config.toml
n_layer = 10
d_model = 704
n_head = 11
n_kv_head = 1
head_dim = 64
d_mlp = 1856
vocab_size = 33538
activation = "swiglu"
norm = "rmsnorm"
norm_place = "pre"
norm_eps = 1e-06
positions = "rope"
rope_base = 10000.0
rope_fraction = 1.0
qk_norm = false
attn_scale = 0.125
bias = "none"
tie_embeddings = false
parallel_block = false
init = "normal"
init_std_qkv = 0.0297
init_std_o = 0.00663
init_std_up = 0.0297
init_std_down = 0.00408
init_out_by_depth = true
init_mimetic = 0.5
optimizer = "adamw"
lr = 0.000396
lr_mult_o = 0.807
beta1 = 0.9
beta2 = 0.95
lr_head = 0.00456
warmup_steps = 393
schedule = "wsd"
decay_fraction = 1.0
decay_shape = "pow"
final_lr_fraction = 0.1
batch_tokens = 65536
seq_len = 512
doc_mask = true
train_tokens = 889200000
steps = 13569
dataset = "wikipedia_en"
MLP neurons of a small language model. Each row is named by its layer, matrix (gate and up: input weights) and neuron, and shows model dimensions 144-239. Each number is 128 + 24 x the weight over its row's rms, rounded and kept within 0 to 255. Numbers have three digits each. A neuron's up and down rows have the sign that makes its largest values positive.
Before each neuron's rows, "fires on" lists the tokens most often at its 100 highest values on Wikipedia text that the model never trained on.

fires on: " ", " of", " to", " H", "2", "3"
L5.gate138:072142137094110137150112116069146141145127114141160113091188153086135110129151086128093131132132102150163165156130151127148150137117101117127144096149177110097150089127141074162130149124100142136135139142140133145133122154141115126131106089126140108116139139108111137117143127142109087146
L5.up138:129157146147099157158101127154176113123135101169124182139131141106087109161188139150132124158112116130133178130156171128158119123130128107112150134136135080149102112114166089139165143134144160148157130136129141139104164106133154147151121108125127106115126142166072136158131125131167105158

fires on: " |", ":", ";", "|", " ", "1"
L6.gate1670:111109111111089142141156130141160133140091129119127153124141130088098109147126137155102150140127160127096096103123139167106122182174179163147158149086107118170116090114149154136089123134128171125140110102102115119119166077108100123096119080112094130152154113141134130171113165174160132150
L6.up1670:156147121137167120122138090117102153121091156129125124176136145096101090140153147158127100069125106154079092137105108159132114110141163129107129140148144111145139096158125162079140091129158136120131126131157157147098147119132138112130096098127129100159157111164118114141140140124164136132

fires on: " is", " was", ":", " and", ",", " "
L6.gate1836:094135107118163109128110109151130115152084146120135144142145169132119119105126139155140120109132136094139122158145124148162148155125187088158125126154178133164133089133115136117125091112146126146114092108068118128147148143119157129153131115133138109130142095088150140131065090139113128129
L6.up1836:128141084101100122126138147114112122158163115119129161107123137109119094140111111099179129095112113104138077126135125110110138136175188131126105099136132157124108140140159138147120112120121084141097114140120167133115124127137170103121126101121134124123061138171160131103128092157125123134

fires on: " |", ";", "0", "01", "."
L5.gate613:152097097110096127156108112139100100110130130155120141136157083082190126120128092108123149168145159120089102176127139104124103169110114131125101147132130103105180103119181067152140134112116085119159078141139141141103102131117147097116137122109138132140103129189121129071184178145148128129
L5.up613:120137155117158147094139145146138152125120159154124123137167158124124125105187146138136120158152162092160114147132114127160125114124150143081127125116130120096102145142139058136152190110138146153126164128110138127102098134130152115142135125125135155095140133103153103136147114114161119087

fires on: "1", " $", "$", "3", "2"
L3.gate1575:140191108105135134124118136135152147084116161133155096152137111121104153103151132139155108136140173146110163095136101119121114122139122112164145150114154124111109142126118150126130127135153086134121080131114151131143144127119126112133126107164144128135109157138166096126109096141141162139
L3.up1575:116121098151087123127149133157126131122141130159107111128142123158070147098073062102082098137138115154060146094111124138114145113124136143134109102176132144131128121117144140126103118123082189106155160111086128122131128118117155134116096150135133113139207181138110122135148152111139099109

fires on: " |", "'", " and", " a", ",", "|"
L6.gate666:091088096121117170113135115118124100130101110117105085119125134113099115150119139130121155097093072138117112161124169121117110162156113100092117125128114181168102141157129184148080082108120122093127168145132129136190116168162077115154129124141108147106169091131146131141142133166144100138
L6.up666:120114116146111127126111121149114137135093131095049143106100114174126147097139121102151079128143136072102134145137117154080146164141138106110094161119113113151133143149140147181091134097136173145157130118112130120151120142138147129140155086170134143120173118103157098130152138144146135109

fires on: ",", " the", " of", " to", " United", " in"
L5.gate963:077153123144143115129154128109136120135114099084140106105152142114134159157104128142097106185151146152160116168146121145132117138119104133127154108114142097159110121113132099144125122135153146180084121104177117121133125096136143132101124110183097127156134125092117131093136140120111133108
L5.up963:103122122170171114105133122117107106137159161143118126125124168121074108115146133140138147121157137111122128127107130110119179149130131107134054148168172125135150064114110171132144106102128162116129139105115117152130141149118183126138167108130120102113134120129115120147128097099137061162

fires on: " ", ".", " |", " ("
L6.gate1094:119143171140125099159094141158106111123117147122140136179128175139146137132124169115131154173145121092147090142161134139145096131117122096126123138111141119113111141148115108152139108115146101117116102073126140165139123201114105114111130146156129131126120120122119116161119142146115149118
L6.up1094:129134123137150099138096142142146124116145169109147134121139125125161149124130081119106151141197164167147105105143119122122151146150157145160104195111188144137113155169121146098117154132097146158081138083144158151142141147158185138133155148158122161140147132115130119168108139108099107149

fires on: " of", " as", ".", " in"
L6.gate474:097134122121123148133136131141124064136115128116098116147152153134144124127115102164129129103087127136170136178139145100107097148114143099103146115170118153122144131105147132148149110109123068099141108099102115106115085112123146122126140085122077111150127139119126149130105097124124118132
L6.up474:122125128128180110119128146113142124124101065157145177130109117117139104133065137140130129163169117132156126122109117129130099111122124134124145110103142130105147125100189079101162158134112111111134135084124092168149136121127141137091140118134115113127101099143106151152105146098161042127

fires on: "\n", ":", " \"", " |\n", ")\n", ";"
L5.gate1349:107140098123096168169074096117144117110137121100150157133145136107170151105131120124133127151102120127118167127146148113158179091216130121108137141148143169183153113126132139117112170108170122118064127124140131114111130098111136105134127130128138106144167123093074119083120102144151108118
L5.up1349:147104096091132122128114092106099131125162164147131149092096151156183106140129127152154129148138110165169095127109153113124146172126129118143160178147134123131173135115122104125148113109099143082178163123154137142080114124116092157144164140104105078089179083126110141083145140133110157144

fires on: " to", " as", " in", " may", " at"
L6.gate1701:098131175130109140124147102168138140113125108146145134105149139136117095106098149154124163149143164120089132140118114149125122127111180132137145097138149106133124138091130123164167152157122119112144141102175137090155123155118106154172112149194096092115124149140118119092113159121104124102
L6.up1701:139127132117171097107156122165126111122146129110159108137084150165124130123142151132134126114157134127178085168151142138140171158101129136135099113112121085087137129150155156111143185059095076157109132088103143147125102137105140111108158120111150102133082145159106160150120124117144137155

fires on: " |", ":", " by", "-"
L5.gate570:093115157113116162167125101128131122118112118169109145135114111158154090123166119123115125116145111121134107121128146160136171176142135159127142088134142093156123101111107117152088098125121166115085130109124124104139082147112190113153099117165111115108129091091119161090159103116135109128
L5.up570:147143125061093135103136109113162151119086087169120137139095131112123135128154127122130138136120068156122147120138074149113149135120127166082111146156079170118145118113108130086108143183117143129086121114161125115111124130119150087109116083135107128123136114089148128080147122124169129143

fires on: " ", " of", "\n", " described"
L5.gate1459:156115152132125114182154138122128159089113148149119107071161166109127066119075120113100160157119108139127131106152121126140088102122106113151146094102111124143124109121180128120131131108111119157102160114128097124136162142169143130138116144171092103166158128136124108131129134188115180089
L5.up1459:126163136110116151111128142087163147189119114121136134129173158121156165149153157131150109123136126120138163121122095161107121137124081149124133111153124147088153123156140119154146114111098105128131162126157096133161139134162135123164146114080105108083139150164114098108124146126181107156

fires on: " of", " as", " ", "201", " up"
L6.gate1189:113116143114129167150108154133111086122112160144131127135133192129123163135093152174132153202097075136166138140148127146151158118166134150098130128082178149106114122105181145105123132161133095134155100138137146154089068100147154141117105125094126106101178130110094137081146120145136095128
L6.up1189:107154166137157098157076137125157121106145113104155129083133133135158117177200120115145125071140103114141159131151146115155133154148127103120135150115107127097176168133104105144076155094118119111122108148080126117158149115093149144164137113111124115148106143168087181133137124158177138086

fires on: ",", ":", " |", " it"
L6.gate604:124108120119123129116131131134123172143135173135187155148125057052121136086096147133149154085102088143115133187111166132126112122090156134132098114153138135118096165119140128114123114184131159108130148143130156148148129116104091150096173094117193102138101084113151149125115098103143126132
L6.up604:140118121133082149125149137123137118111091145148131118095125143091131093116086136074116103125085101124143117105133165116132116133130130102116078130143114155083146120150088100086149141152149154148188128115119116129126119186108168120158112164129129130098138125127122130176134091125126116130

fires on: " (", ",", ":", " in", " on", " of"
L6.gate528:125124161122117144117134158113144108109112157105110084114095137111106102128136105157176132100128119115177150125164118124115153110144193115062141124108140162173121151131113099105119124094139172114115129082120122105145120115108136134087146115181143067171173134116144105125183124161156103155
L6.up528:141115147101132114119152139117160123065143116116140140141116166110153113130123139127154107169179098083131094167137136113117088125123142156138107176127138141154124126092122140138134143139112135107132081104138084163156142111132144162121150093137127114095119131128149118102121198135134099104

fires on: " |", " "
L6.gate991:143137108129133156128142149156098154129090114152152143143125105131153154108129173133116152124090121179129141149123167126143114129136096154167148128102121154121118133116114083109179117120105109119102124109134112132102157114120158111105114130164144152147102102170157188131162137108176130114
L6.up991:130120154127128135072069155108129139102122119138099130143120124107108139107104149125113118113128154113166142101123111104140127142161167130125138103146100132100097097122145113148119157153107155139163161116083163161111126129107147156134122149165131169135161132119129131093139089120134125103

fires on: " of", " in", " among"
L6.gate1649:132098185159097104097162108122130116143129095126161134104125200092153093112067118148133105112185082120111123121138137089131078130136101160091107117130105169135150127121169126182115131163183144148112133158112117110151148141130165127150110133128089144103132123103119124129137106165140128095
L6.up1649:137111140126106148142086140112113131161090135147161116133157142113167135127139104121151147125123132123113136091132133130077115102095128094130089118136154172099118160147135172085126094137152137155137084130127132110168145140108187114149156101163108109144141140143107066099126128133093140122

fires on: " ", " |", ".", "-", "–", ";"
L6.gate1576:134121064154128151136094131120184125152118073110088100151149117131122124147081142149131151156115132147122110130122173144108091118112130145097173127168167111110121132115076109099084112118108093140132134082172149143059115158170154139112120077160159139136147109102139127151104126136121151139
L6.up1576:112112108139148119106144151104128171124173142110135133126112118154147098107113137097140162138119141119141115142130097129140069117129127149158150133104157115156123116075087112092124132122142145110144106121114104115146127111156126129110127120139143077095130119142152119161116131122140154126

fires on: ",", " ", " and", "ag", " the"
L6.gate338:150140093174143143122121125088150148146113082124150115115125115106189124191142165145155188165106137142150168117165073155130108190075124117136130123131131120105168102108133084149096136155148167127135143108149086140155096045109141191129136139187137175105101104132128120137161150136134102156
L6.up338:145161164108164117165091123140113114137143148153109137096112090111124163095155149102179161163131202108132097173157099128125123156147156111143120076173157107109140083106111175093157122105145118133108109125105126168123137131115158110071089132132145135125156089112135167110148161124079111140

fires on: " |", "1", " Yellow"
L3.gate834:168110111147107080130126128155099100161138106149092120170158153099135139088113141093133142143136142133148146180111139114109124142143147156154102134114143191164108120092109140194123124128126126138122095118139131167121100160161138125145108151167134127098145135117146167141119143117166121173
L3.up834:124126150143146113134110148129132113175158124143087112129120129116155128098097162081151116119138156100126148192120124122116132100143104168153149171146111130157105151158107153148080130094136119110164098108152176158108146125161147131094103166134104136117171134120143123106120148101134116109

fires on: " for", " in", ".", " about", " with", " at"
L6.gate80:134131090131112108126145113122138101123111155143147174072143167120108135146071108129098117081145157123159156148129148132132139074129186151081150113153114117162166151097101175133100145125169124145116126099122105123149110179133127134076098086107127093137144114099100123129124092128179180075
L6.up80:128119132121168106156063154145170130117129171128099133140105136129127141158129080062117137107133097080149120080088111129131120142145121120125107108109151151145099146157145151115112119126134124114121130072156119143175184136110150089180151131126156120188116137105158104148144109105129129132

fires on: " which", " (", " who", " ", "which", " and"
L5.gate1385:126150160113127147134133149145138125100132168125139136095173131127141155110116145142110155150155110094120146123123161077100095133114115123144126131155148129122147100128104078149120115126134101132135108151090134100154141179115106096174124115104104085154154131092112146111161124153113162128
L5.up1385:114151127091186152135119162127142140086134127117134101144136102158142187158118083119098127110139141142112131119153153154132161146103142142125177112076140093119155141096139140092142109100114148157110123127096105145155101123149141124111145129141140149118127138118132085101128125115145115156

fires on: " ", ".", " of", " (", ","
L6.gate610:111124145147128130150092165110142124080162159112133168076109182141141137124077161145054110102129137107141162104117151186106148101193157091144138155108157104163115144117088135152128106137114120156098110100089112166154167127125131145110127114120116116120129133129131130157116102125127154139
L6.up610:140126135122127121120148099113108105072133124098117131105127137153117151167146140110119109115122136156113112139152110124138120110127107133159127143116146123138124134101151155148119120135105147142138127133134146112112136106154166116126117118144091134156149168158105124132152130190159159163

fires on: " and", ",", "V", " or"
L5.gate1768:138072123104077136105132111107117103111126121100158127180128111134127102118124093108098099126130100128129126145124155153130135135096115148110168112112143135132147169123148110155100096110110115189118121171162150116104096084124164155112108116122132088111134111157158127132150122110161076148
L5.up1768:137129126098130156148158158140166109116103131083159136138159088119130155134169103106162124096135135175193126124174121143172129146153156100136139131128132127144165127133139106138108058119123172124134120115113137108105059133115135121168144108148152125118152126115110141099085148115113093108

fires on: ",", " |"
L5.gate1519:147113104185095172104123166133079166111173129143121118153138110077112130166126120116106108074078150134085141143134158162149154111139143128132151134121075153178138126131132109143129118094140144119162129168161149143120119107113139134113092125162146105087177087105146157143121128111154157099
L5.up1519:141137121116162109114112151127136141144146131124126074127128065124164137113155124172094126121160128137150116160130172104121108123111179143107171147145159079103117126125142115166112120155123127138162127111090119152132156135136091108144141129117113143114168125152144126112122093104160126131

fires on: ":", "',", ".),"
L3.gate1077:108128114108147151130114137126082170115103132118129125106136161149110134125119105167106154132082123116108104079130148101131148154147111143175129140151130153142119154103114152099093149107115135132102106126207099102174092115112096118144094124105168083101138139130073132112131131147181132181
L3.up1077:122111072103130155108132107118083148104103140109121158116162184113142102087154133130162153153113156118102111099129139192105125122129111131107082179122132137107159152136118116149138137094147152094117133139127147149139146111162136164178147127129093137100164123124131146120126077158106070142

fires on: " on", " in", " for", " of", " to"
L6.gate1696:172154095147115118121090123135132083163131090128146119138099129142125096136144125123125148117108107131170163156138120173122152122138145115106165122131107137147089123130144118138149118125094097133085144079095154096113084092149150133109098135152122122149107110120125111121123122156115106180
L6.up1696:168092138141152125115091131129107181136116134128129157097115115129136076084093079132168114115112092093135123122091162142152108147076102121137132148094146138115122132096130133151123071118092104074106103129119091112184134126134133130136144143120095159126121152121096148089089149131120134148

fires on: " a", " the", " in", " all", " His"
L5.gate1746:128146177086127104137102128125154138185083092155155093119135093141085084137127119132112101143129130148136114118108146125123133123188095137128075121133159053132118118112117119139084105155096111128111090120111135146115123101117116134130136099116149173152151148123139112173126220131103132152
L5.up1746:116107128130149113135181137151154133106143104136121139117101129140110106108118142130104136128118136158133171133125152133130142114101130140147116153181159118113113069135116159134109128120135122116120068141163119115144149148067140109183139095157183135140119111117118122179131112065146125152

fires on: ",", " in", " of", " In"
L5.gate1772:122161150139134144177123061098144138137149132109184118074110119129117094085130162196110162147106109154146121142114148147141148136162092107105105146107105129118139086140137156151110139094184113158098111116121063109111108112103127100138123091176129099123090147140127111148164104110145090111
L5.up1772:139146094139141105105157154082092102127121125151121116158139149144115145160111161161153108134129170141111086130152140137117179136129153092107135112159193195121136125103130133105166120128121152121134110101132090129109153130175140171111085166153115164123142124080166126134113164120103098179

fires on: " |\n", "202", "ud", "200"
L5.gate631:171130153153111119187117099124109131141117118113124139122151113154136143145114147147184120097167143122111081135156161109143167117133109116134130155135152102085150122133111159139108130138084102128141108063099121154126130096100132154107081177134140107103117096153163090170120146111110124122
L5.up631:122147155129117129148105133125112141101130130158110157105154113125126105067145095146125134131112124150141126131145141146117158142117096123113172148127126152139123093161180077133098216107125111062141104104140149121094170140139111098108141122132109148105152090132139138095136074152150107109

fires on: " was", " is", " were", " came", " been", " are"
L6.gate367:106157147093165086109145113101109093162181126112136148112120127141106123079094139144101158151125125101190144176173178152107161155107173136126149093118145188118130144089153158126118123170093107116133118074119087141132159146145103150137158075134134103158140104090127112104125097162135139141
L6.up367:135150149138142085106139119103079152175181133063104089108111092142126127116137142123123106098099132127113122191132179117135133120093100144134168135098135112115116135132158139130136142123077102137085150154111098104143146104162098151144148154085123152129185134126141139125131130169123148126

fires on: " on", " about", " of", " for", " regarding"
L6.gate1148:117121124162105136131144137088137117176100109119139181122121145112104130112091100161121122115100085117145169069131136109105161122128122144084148090122090149129111130091150123145102111140122158197079110097136164110177159119164105160119156137112087120088120145137114098118104091210161097150
L6.up1148:127127156130159124135130124126131148142097118154123167168135123104158106133090082107136103090126138083154128140138114071078126104134089117092098090135089146125129120078112151153122112097092133159132095099112127132167096165130120136093123123166097158155087143134117110104126099140167118170

fires on: ",", " as", " and", "and", " but", " of"
L6.gate260:101166124163124135096128135079106112139149116096145160095141154161168142126109104096071131107120114091144107112154120126122093118084096164100154128177121105116134151134095113149120131107183097158168117162150140090135116126113134134129131100122153114124100102134132144095114090095112078103
L6.up260:103151171109104108139119139126151108090105150159133142100169108129137150156156146134116119144164156130125146082154136100109127145145111148115114145112130121142138122083156131145181110110142117113159138089104137118143149147134131111140082134155126105140142132154103138155140138122130117144

fires on: "201", "–", "200", "46", "76"
L5.gate894:131101144128140142108150143159143120115148129136159141163178135128142126112138164109113139123105170114142172094100119158139114162119147149153158118143141107123103115100116117151138127164091116136093171122130108121093099106181110108179110128173170075094133137113124112142115182176095146153
L5.up894:101162108125111115088116104130164134146145093147204076103190157118164138113117123156133119108135082143148125157133118142139107108109140140145164100114151139112153129151150099117096114142105127121148131155132141127103121121137140103154085146135150130089124130138135124111120105100115146106

fires on: ":", ".", " –", " -", "–", " —"
L5.gate781:120092095091151141078182141102117129108115133107155125152150182128104106157127107120147140141129146108151159119163167105112152151150151142106126115179124176150127092116150116127123092109135153164148126151138129088147165115154114145138082149147127115088155130127142132103112148135132126153
L5.up781:142088141125116135129165140094113126133122140095146173107119190146126123124113123137151133148102144106141145084161186142157160140147120109065136110144155135124130120113102140131153110105187141160157173128124113124126185109122108144125101125114092144143141141148117110125102129147173119116

fires on: "201", "200", "9", "2"
L5.gate1769:082138158098130126105134115125091115160109094138157144153149124146126092099102127162066104125110112145146146161134147124104121126143130158126128096151151125104117125113106089154166143152117103107116156131145109068166121174170128128147138110154124170136114133093136106138108125123136099134
L5.up1769:106145179105129091145138142136140065130130143091168099120168131124136132101150131167115148127132125143164151131172087149122158145149118100125176111140160157150123139143085127178096123106148099097130140137115127097081130107108119115119108139100130136096152107124140142127122120116147082138

fires on: ",", ".", ":"
L3.gate8:097140042125085159124124135108143102123120134117158162152183143106149120113111136201124121146130102150128161128118107126129129122081133126142113116133138145129138124094137162101143112119161156131133099109084148118121145091127112125145152086125115121112162133079147144108112090186150096145
L3.up8:146106135131095194109104165120154115142111180142126103150140117121146115110123105182150142141152130131158148102138120074126142072111104113091101087129140129102124138118098147113127117135125136153146111094125153123134093092136118133095115127132153144159165126119158115118155084146106120101

fires on: ".", " |", "1", ":", " overall"
L6.gate422:153118092124094126134161150101148130164109119120138139148088132128133108128122118116135125114137133125121133150116137135139114144107167134126126108123106142127117128118159131115130112104118125138140108124116126123104117104125132068145122112068134132157159097123111126145117144186157119153
L6.up422:140085092115110150151153102126132082109111135136117160163158118110138113129122134159105143113128158154114150112096138125073164120138138128106088132171091141117157110163135138113119106138146171142166154117118175094081123130178128143178087137102143125153110083123124117124131134171101119173

fires on: ",", ".", ":", " in"
L6.gate1657:140105103105122144123164125113146149148192122127175161110146071098140099107097103147154151130134093137131113109155097152125149125092159140154122122125158112126091154141112143106114128137133135101131111171122134130119130078118117157137147127163159139112109117120146116095137146115141138104
L6.up1657:138121166110111159116143114162132114088170138115173102114092113167111106112157133150103135142060122133150165107121117127092116114113134185131121118146140128102118101149120159069134148179169110104150162147144138160113153123129128109142124103117118118119080149170158090055112133107154113097

fires on: ".", "-", " top", " NWS"
L3.gate961:103182151155160185146107142148122160134134134149128108130136096120086123163085147156124137123153089181141198141099141148130153115151133061122156109085116122164143100127119135141100119131147125129057138093126209133105161153187140144111137087166101141125121142124095146139143118185113173117
L3.up961:121088151143111095105141166090093137149104138100123139126126137133194115122148081107176067128141143112150115112164071164139128088132120147116117141096110175135143122124070130147115133116123140149101093115124114105132100126098090100115104176129129113122146097124120162140123129061135164136

fires on: " and", ",", " &"
L6.gate817:093144127100116136094146113115099092146131121174148116147161153179100137141092127140099182087131137103103112159128144151123116147111176123123110118134101144189148086138094157193132102146153123153061120107113146133107153135094158150115126080102122109142152089099151125160121089128114130134
L6.up817:143122134154132122134125128096125128141118152083124078127152154125118158131138142079094126121131122121119139164159121108141171117115134130164147120102163144129121134120139098132154101147109121119144122158076137145143100121143135143150118153095126089105173129155156157123114112126113103111

fires on: " on", ":", " in", " is", "-", " an"
L6.gate703:101097121138126142154125121157157137185142116092102107145119127111134120110137117106139122132101129080176137126138136111185145145172131113149120161116126148134145125152132132140124094130148134181090150131096112101128138110160134090126134153123143154117110105104136137101124093169111079149
L6.up703:117131133127126140109183150097153129139118129135164134105107125072137169125084107130124128115101134151105113116112095142134126144118126121142144119210126136127140142107115127107146102162154126104134142131138143152134125136159167088128135112108103148141115105122108113135141085098134067142

fires on: " was", " are", " has", " were", " made"
L3.gate1111:139146133123150129100092138150144124164123097112121134092116132096141135115117117123092124179142134112129161142172081135126124108132111120107136124095140143142149104088134139147090142148098125076129113110096101172141127146144148154151098112103151129128108107121110142127125130167104084114
L3.up1111:133143147130073124156130106120108112125134112152120136094141130121141097100111112147126110172103143162138142098128133156102132132121108140154119107092112108111120171144107152143141109167127101127085131169132138126099156132156127162134148118120147107117143151139168101115175137104078126083

fires on: "==", "0", " the", "-", "1", " |"
L6.gate1790:134139140103149136112099188130134072119098086151113123144129144125148138143137120126105136135168156102084111117117107133113112117149104143097166144137124110099119118142104131144112116119114151118059064122083129159087127135130165119120103115150113134128108157075114153139164168134092098136
L6.up1790:122137118191149120134092145128150129136123104132109129144137168119103125115093092101105123100132115043128151134137091123144064083148081131145127141123139126116144103177092136129102130153109162110126116104144090141091092170137195136110103175148099141131130125115149115132093107157107125148

fires on: " family", " mother", " sister", " police", ")\n\n", "\n\n"
L3.gate1795:104141139120084072117103107145084115162119135129092132080103150121176092112133181106104132141107130116135115142169108092141149148162131134132175097132146146163128114140127137084118144118082106126130135133148116103163147163076150105143126130138133133147101109124132138098115150163154114125
L3.up1795:151116178139138105138103106072090162120136109139157181095146118114118139152090108105117117139089103122116115131129172163158115115123144091100084182118113110122108122106145120119120140096141083151150088147119123126138128128130101117094141132136121143133141113162120135154123110088107139098

fires on: " ", ".", ".\n\n", "201", ".\n", " ("
L6.gate1013:144080124124134096121113149115167120136118109145085148125166123130136147176135148112095112123191138144137143134128165187127172167190175111143115131079165141160146135161142130135119128130146133144135176103108111155124173163150099088102153135120124151100106090169139121141112125142139135135
L6.up1013:104137105090180127173147128171159117120139097119141154140126135137157131148097154096132131102150170129127145147141183085111119138110119102112104118179161112145149134127131116145133118096105160098156095138098137107119162154155085125117115169179114100109170158134150119139126155130115154151

fires on: " ", ".", " |", " on", " in", " at"
L6.gate557:120122160114117121167113138124128134107154115121149110112122118116152115145122140116127124135132089118157109143153138170139107137124135130135183145101134133167119138127132127122100128140091160158117104082088143149100112143176115136103123124100146152111103122177166119113107128149163108143
L6.up557:155142093126115161104165136140151115124122086101092133126155138118140132127105143120152150140144109121158149189146128094133155130150120152150130141134117109092123102123096168188108152153083154129138120105143085142143140124157157093120141123157150108138152094129129135107151087146155132123

fires on: " in", ":", " to", " with", " from", " of"
L6.gate1129:125152128157097103158141135088113107137105108152141169138137136118110108121117117118109107159124122117185160155111140145104118159137108136101096186125092128125125136104145121150127106125122158123110154119141153133095119168162157085145108127127102137153140143095121137133126132172158093107
L6.up1129:101133163109123176130119137114153137098101092123114182167151103071122079164173124124108147113153070106170141119108143133131146146161109110096107114174152167111168162126098180124118123115097146093151117149144116112120123175107138078115131106116142149173152183117112112120096094098118109097

fires on: " |", "an", "|"
L3.gate1704:149107122146145140192146130143123131124149143125121155129124135112098091102091089136169155153077161098115129131175133103125139157176161144118073137129125135180151131129117135125080120117106126049129132134118145141116079147139124139133127130104119134090167113190154129107136116156120124142
L3.up1704:116108125153154118147125108136122136125116154106047125114119149125128128143150119138136138120113103102112131129164093103123095150176138147126067079171148147167152151109126155141122143112122135076149099125126137122150104122134121144109116114110104186134172137165125125095135093140116153136

fires on: " to", " of", "el"
L5.gate744:088085113098101152062116169113139111140126114112138132130119171128140142143059085178130093164133114121130149093139046160138137157129108107180120140114138126106133135111153144128124123124134154156119091102152136103168120165100082151146141119152092090128140098090112119152106114141144118107
L5.up744:108176176123160132136185104084154111165106121113135138129103109132125181106113176163106139134139158083160120124135146068110113127116114133158100127130159156115092059134125123063124131121135139085119136159138136146134151162119121068098117164151143099109093147122097107130133112128113112070

fires on: " |", ",", " well", "-", "3", " in"
L5.gate871:129117159151145096115089126128162130158116134163159082118106181138157138135112078153146103123155121149147102152138151160133166110130157123115163118156141132132141084137133075154115124135102135117135116116124121104142103084159105104076113109142125100185119143155126105138160139148096098196
L5.up871:130117128111063097136086094121152115152145114097094135134118175113123132100151083117132148154107108120148176171150103115141111123129105137133152142110155152171134118142139124133141144155164104121145101114102121114107143107094167124121106122139139136135132112124123108097137107162127144152

fires on: " |", " ", "0", " October"
L6.gate663:143118102153112113135110121113194136122173100167136164104097124133125139113145116133088137103080147167147129170132134129117151129109129156108140130136126118132145116135130102086130151142152161160122164135156143122145081156097130196151114178160153157153098087139141176113107135120194132089
L6.up663:123136119114135147080109125129122116111128138159129115138088153114160149128139141116122101165120186130124111112150144156142113153130138135137136178107120133138099126144170158144111154131112127126175151141122131114118126118109119115103123091128120174165142112110129155140152106154174146089

fires on: "9", "2", "5", "-", "3"
L3.gate264:139116113110143137116051096150131126136127157145108125187107124167094125099128146126138096113114107129108126116139121194153120175148107080156114131111114141101113130121139105138133122142132184118128111121116141108120150128159144114146114145120129107091111151167151130124148157097109139130
L3.up264:097106091116166095075134134145144105084144119126166108102187116151089108146141133146116087137100149099108151117123164134080203087131130086145134109189087124116134098086121081093122122113141150126095101121144158143135143144127185177143129131120150130099172160148127131132124134120171132115

fires on: "In", "0", " In", "201", " of", "3"
L6.gate102:105142142116127122103142168130124096132128118152099105150096105109139139108149085131136174143149097127129157151131120211143111128135123154118124153133122116157157131093104129123132104128133099105143150128141103078125120125167143145145100071114126156115113111115148113153141098119138149135
L6.up102:141083124126120154142158131130126129105110109131123111129116107116127120124116115124169102112140092156085129123134107099132137077142063116077149138150088162098143126131123117138066137128112134130132158107146077142122142101085125104116129125126139147171112128121142118144127104090162158117

fires on: " |", " as", " AUS", ","
L6.gate1781:091097120108114110120106103125112123158107169109135124114165145178140110159143131151093155124138136120169137162138132138127124148153107134117094135138100098141130147107092124145125162133139105115113106130123114114182143117150091136134130080162135127119114081127159151102140118144114078117
L6.up1781:113097155120097082127146118086102116121110134113143153083165063120131112096130162113118149134093124175117122080134124112112116147138148121144086107143109148153132138145127121151162142123126118133084149151114155149109153129091131114146177109146133135142133089139085106119089134172107108143

fires on: ",", ".", " "
L6.gate106:118129151116123145169073092128129119107102130140135121156128167156141104148109114142084171131153208149095151161106111120114146187144146085100106146129131138108151095178099114086133120132130132112139118120107118141124146141156160120150109126141142069088131132150157140150115122144117095155
L6.up106:118119120149098098070113134132143118155147179110170121097147105109173134157110138145149133140089133102109141150162149074130119115174147137108148145116124151162101100158127127192147131114078136106136125120138162119151102131146130141120161141096093135115125130135134122121125129096129136136